Weights of a small GPT-style language model, trained from scratch on English Wikipedia: 8 layers, 141M tokens.
MLP neurons of a small language model. Each row is named by its layer, matrix (up: input weights; down: output weights) and neuron, and shows model dimensions 0-191. Each number is 500 + 50 x the weight over its row's rms, rounded and kept within 0 to 999. Numbers have three digits each.
After each neuron's rows, "fires on" lists the tokens most often at its 100 highest values on Wikipedia text that the model never trained on. A number after a token or word is its count.

L3.up438:587396487423530554503500420493490441456501572596458531556546477422488451562610489506543472479514554508449469475549511581532444479483567526517482514519514384524462488382428582488527536451503375435613406490550529466523455481438448479499459500483418460547488498484530520456499533514555454649451422524573417551532550394540536504476502613535606558382540477498548438458499534467550561469456475514463502472487532473491508475488543462464520469554562479554497538531539586533412440583508461559396468468424560500539545447462532545457514535522597492444497391473537503579537497600503466443
L3.down438:461497512480500388550584515549504462537479472439481476525482529428460457536510426555477476485456470459442550452455472518508575510519519486484530515588521520525444457438436515495557551517372523496551499512503591572591523486427497475497501500545432447553564570569568462526402499542569378488493461429613525602462491515486362501524387586519455471543445520529512483480540518540547583524516437570503511521443475577486488462519521510487523508525505530516471434475515537396531498532574609507479532418472568470601486502452575502488511512512512507580522411499576569575615512524464515496
fires on: " Bu" 15, " Hu" 10, " U" 8, " Lu" 6, " Z" 6, " Be" 5

L3.up734:532475451435527531466407505465502547366480572606574502574444515497459515530460546607490511477625405517463532588499513534522596442494484464482474459566496508552449595624416395502530402432473422575500463598484551566561480569508488581537527574524525534502552468457472497576476462509503482436414503508482493500448582446495422512518508496517483417470503458429496415456563499499436515434464582499531502557483580511418499458460473488599434493420498506555587458443558417443466477577556505436522509520495493470533493430586487467492546480558615497584506552433514547551592576368510485468
L3.down734:471439481540440445368402455393471518583490521519487476492500375449515424538471438461470576480511483463586367523573534433539582389458524509473393480492477527449565540528467427455554500521563499502494540494483481467476522536508514517433550497559490515508594432570504429525514592525507532483538578447461484443493549552460571448474544470582458497454504606491516452524454504482459472528473529511558519490528457520498474605488548593554473519523518436505501418543487431451512590489461567500550526530573428527579508582535488461498489469464523508568500478526579542410533501508476487565
fires on: " In" 23, " On" 11, " For" 7, " You" 6, " So" 6

L3.up834:584457507530527507479493544512532563515485537573538516546527481467502533476484515537537487522582503470530531430495549483450508438525575480581506629450509512465388540520392482514497454478575425462363463529556581493550523455504537531477530480534495504496435454366552497514569504495590492434414543607511426541470524499487582491533537570495463478473479525514509428551508503525545463440536514535536493468413421476525491464433512517485438483552461480450546576506555519502418568626546382357566615475518422521465422403494464560551428394551482515402532470443579417570429586504527553491
L3.down834:462516561527475523580559536489532500457412585401479526540482487474524489494502507457475492520499438493521539421420507508554445498502509484548532439489509469418440452568445491576561600524438429429538554573673494580531526537529437647500470440494542451503574481532557476491488461569487610443452544565508471475497469461447535530513479493449533387496495441414525477438541515497576499513474552479540451512548544472406496549504496489450459562452381552509553506526446518554485506496496526534539466516475496500550476586501502489531508490513551512593443476397456542437538518540465567555
fires on: "S" 55, " until" 15, "F" 9, " In" 5, " before" 4

L3.up802:533492531551524529541526443554426368381480554525558539404475495463520470505546521516541499368491496538615497512497464520429585531491443629579462528543418469428565518484515367577535533545460409533587439460470509502522503516478513537538513574563508408480523485550518500516465540588521479644461427402493569518516510439532424515475511458427536486448560570521500459523527521494503481502473552479602519462495537491513520582543466585526575440555459452553474477587462547583433553555542504514471497541431469512495581526561476509484516512485458501584552513498482386519341493452550540486
L3.down802:438539473480510447496442462487505487436611480496501557517397527461453581481496486567509446473571474523452467573449478455463511542518490599465526503509407498561501546505519602500347486532506445455513568510540490472453501429519520492527452533551512541486508524458525569552553483471583493486527389498524465591474535481375498498504423585529523554458414447473653399423391531597502516482587464491529478377578384531528523475508457519471527495457540547465488439545548563561415500446523595493445446479418473522524542423464477467483501516493422497436628562495486459470513498526442474497
fires on: " (" 28, "″" 12, " place" 9, " T" 7, ":" 6, " over" 5

L3.up417:460525435545469568476481451512533512499617528510465546435556544479464479475463576536503417444580548453524358420497421556473571580544456531611465589543466585525531495593467547484462440552510613464416491529454407460547600504523478483550484550539439541493434523443424500550529437470443535492577555554514463526558633523514510527502504496476463473481525526570569509509560503469580496455467590517552417391526562434545526612555540544440538496573530533533469541510497449479464542546461432456433536410397506562420481459543479547559500476569414517445559493412450483545472575542501461540
L3.down417:508497508480440556523510557509488535506492546512542567528528501552490501501426600460528484472469505416465465551511471508431410476546474458496435580466556499578565526472536472441508501457508537485426516485478496507456525494524533593550377439530461611532400422490547497483525539417456516456482407444552514524497464544525593470522514450473477504423610445638511504513531503577464478456549407515401644413548562402502429480444480495490453547528488522371565627570424482494592454490475491383547520476448451475449482536598407558478526503582582493532512447449459541513497588540480457527
fires on: " number" 15, " use" 15, " office" 12, " name" 9, "ction" 7, " goal" 5

L3.up404:462532432512498551520468544471456566385472539536542566503473529476506555589496513589510499488587483491478472563495563541499546537511493507456481498616558451527400461530447498506404471472448561562522476500496458551507508504420472553527479498540548478511389482522517508567534532595501442569462475510451566495588472361441481511493561480478606477541516457487536400392523479569510602453507496488526449538576528518519529495464511484568488509458496493591423520559475603506482451519565516488459497488450436483527508534527506481374533460494498501593504553515478494577506549456552503445
L3.down404:396456466519460424524455509586428504557420478438472384465515410532478509577610449515535595428480566493560440467561544492486531531436512509553522448475496445491491476535419546503477545410471526540474386455494430479545506488527423508438432437529542454536484459533470461598628511541456466492540490533476522489474571514539465407474546513489514518496527509489483433436444482509543583588478431536529507493444475394458529584477408588473548548536554533527450571535529552509491524494470560512535574537460419499575454483434524506486517492572504513496516504502452517412521489460532477484
fires on: " Har" 35, " Go" 25, " Bar" 21, " Cor" 8, " Mor" 4

L3.up606:508436471460522593532540530470562506440545583508502467471428466478469509505555532570463428515570556549500489558565455533553442476442536516484489528508597513605476413466544474521603540480561484461584504470562519450495482523411511400506484486543491521522524488579618550458573512571558382556488479597495551527638555425470469549551472526470508516501519443568503463499460497465505538434577578428544474431467503504433477548526502473572483461451484551471448435524532571463484489501485417545427447480446470542469475480466525544512494495522597481482412426503538371502547522612640460566
L3.down606:512556560493491443519521443529489526581471434543477513493429512436406514522474417468462562534462574393485473392440556403466604505535547518474541480521499555549435617488487489467451455481487535531494534489369480640519471505539415564472462555486463502461464536482481532546474534459486598478542458426432407506514516520489519479437514578511431463452502566523500569564475531501524462486517564543479513497552389511432553468500550427461519523558460473519451652457588477498495524486538549423521561547556498403466551483522576580399423489452415505535561562499579646480494468448376538497
fires on: "a" 19, "ha" 15, "ja" 13, "ji" 11, " K" 7, "li" 6

L3.up194:497553572506484530479491498573455504507490524558545598530501506529550461525555527523486465475430536460555536524501532542506467532498490491524482476484448515556445529476452425481560515481623450513500372614421416453458455492468540533506505600474581473457555384473558417427466454492578516478499517444426495437484464436511584517452409536551468566537478613472454500468513504555499515477535584456447522506492461445440396488460499547574457451527558477455504466494586490474533419553632490553491535597550545570467465527534536477415539619458521505485519397444483516539504441532611545469
L3.down194:482449502446529467547527431513488461575509564496541498590508465533550427510576509479502495529549575507548508554467472508584491503531501530520504432426529518499453569523510492411449425577548420537507422607540455452477613530431547549528544466505587480505521455562525525457447480506575470469413561514436493428504470518438544514564475519468512533533520522392413529581455518432507454447430530529582388544454463568550529490459572525513554518567537562512463424425462474496548478523440538494399515554576456608520555496562512502592498553510437486549585476491544383466414437574541494525
fires on: " an" 31, " became" 14, " as" 13, " An" 10, " at" 5

L3.up412:475457552569471489558568474548514483485504443530594516557590524490501513502507474593542552440405452556510495536459503558414460546490414485470555509494546497529505459519441532506475409493499529476501518512483526504531540633489484400536527484493545482501382559550532550537477555531460476478489556445414493497561469435467442432456614562528523552464505436575408439573524480474661520540527479589483606517505479574536486483493540455436490500555516434506555464555432468470447502584488519498611505464609587477509393459538497535442485436458481513445554459502487562522424477523420576432
L3.down412:460456517581450472525537523459550514451486471545458438411544504521512516414514536529423456502562510551477558546465443630550482477470528493430563441501510500478478453523456529516474529500459502469533478515510568510496574574505527476464485447546459547498428533557556449499509414484467503489454515579527483586519565459502545510406484553484570522487545490472429410490573493466526422426540485558458548535487439567463557600507618498433478518557522503429617532489463509479477486535321575485525396435594458522507501400508469422343551449515522511449500380489509540478496512514546527553
fires on: " O" 100

L3.up750:540490505451474488516560483598524436441520590485455464493536536468465551515516547573430558490572538492487541458472428526571490502473534548483383548470422533543538518569445475494512545542485498485474558532442549478531490552437530540515473574443543425439512566561458551536504529508438513593486465451503497564474531499494498542507496534483454433415470552470492510507590478569500554518448635430545468517447582532487449543510429597591486491536547483499560525491539439499545403522498538472467530477477448596546532433535518567450401445465599497458495514431563545521435564476480488444
L3.down750:509394394551491488420537499449487469511578543441533536482552449492474516505500514503519537509489479530432532541456401486485527389468526447505379500467502597568534524479500500498444515420460440446603544517517540525407507476478572488460432540456544597475488464551458474408470518474419472440539414463535519481484471465555520587484502445516471508590514461505516538433474473516523557579390603529507580498474534481631462543462478366547539620490519470488504540430508448498567474504503576545505504556589445469530483373507500465439505586516504493533503498418495573524477516491470409542
fires on: "s" 24, "|" 19, " from" 18, "min" 8

L3.up281:423593449447511490494447527524525563443434492489625525564511445535502573598610503503446453563459470454519412535570517455448452455513455455426539410494505509491414462416470445527509565514512526522529499487522486451589476515525539449551499483569541502480501533493421557524493498484571428478558454467403480546520517442348541562516458590569498531570421455503579485524423501596510497454517508459494528573540462467455468418547542510600493455519487494554501532505495521423546486514481487467512540597483516566451473493526461450494478514448489493428434481449456498479420487590460544469
L3.down281:474493498471503526557557494514411458494569519562429447463533548466571482452501502395599493476486484456490451455537349514510534491507513425580588563432430497459415521485472545488486425515524582490471517451494603525476427483480515644556544533517529394444493441548512433434512485458499532490494509556583458529472530519475431537542422498495447548468443531492633526499444481582521411611471514596477516485430400434478486525488591527419533449572442593495470446513440529490526594602552506510539477457472500515489474514498557573453375511493470495467508420487460431476460510422540511519
fires on: "L" 40, " Z" 11, " Lu" 10, "N" 8, "han" 5, "H" 4

L3.up382:530435483506549543479504543616552523423545582499513473541508438537415545573534494549461440517381463471474515549468537533540477408489493515502537509476498449493427498493467475547578526495496470456489526368566547541463426468473534342579469510619448490576472537545467474366538514463592393583405486592487454427569497519466502522445470538447550531490533467495494364429521512519529593496571496473536491436457555473433480537459459563621429499468526562540461488479490638506418452487606558501451516560482486483520481489504526490488512477485550495518491439504524459498542464533544488513
L3.down382:575452552562519537362599444469453570533573500458587569501473506590391568487533499478570528517475483493436469427478448483535429537504430520499447475524519540439510525482535526550395483507568507511487489511503457552541509511433510477552503470500616617535513506480525410511454444481535512496583528531578472474555467537463416526447459533438530422486605551455532526550521514560546445439534499561521564477531521536456453511571510512505456522475456491515516484436526537507534451417423569558505512448534594521506498467567406518532582405527572519502483455577513401487497534586510498557
fires on: "ci" 28, "ho" 28, "com" 11, "hu" 9, "ti" 9, "hy" 4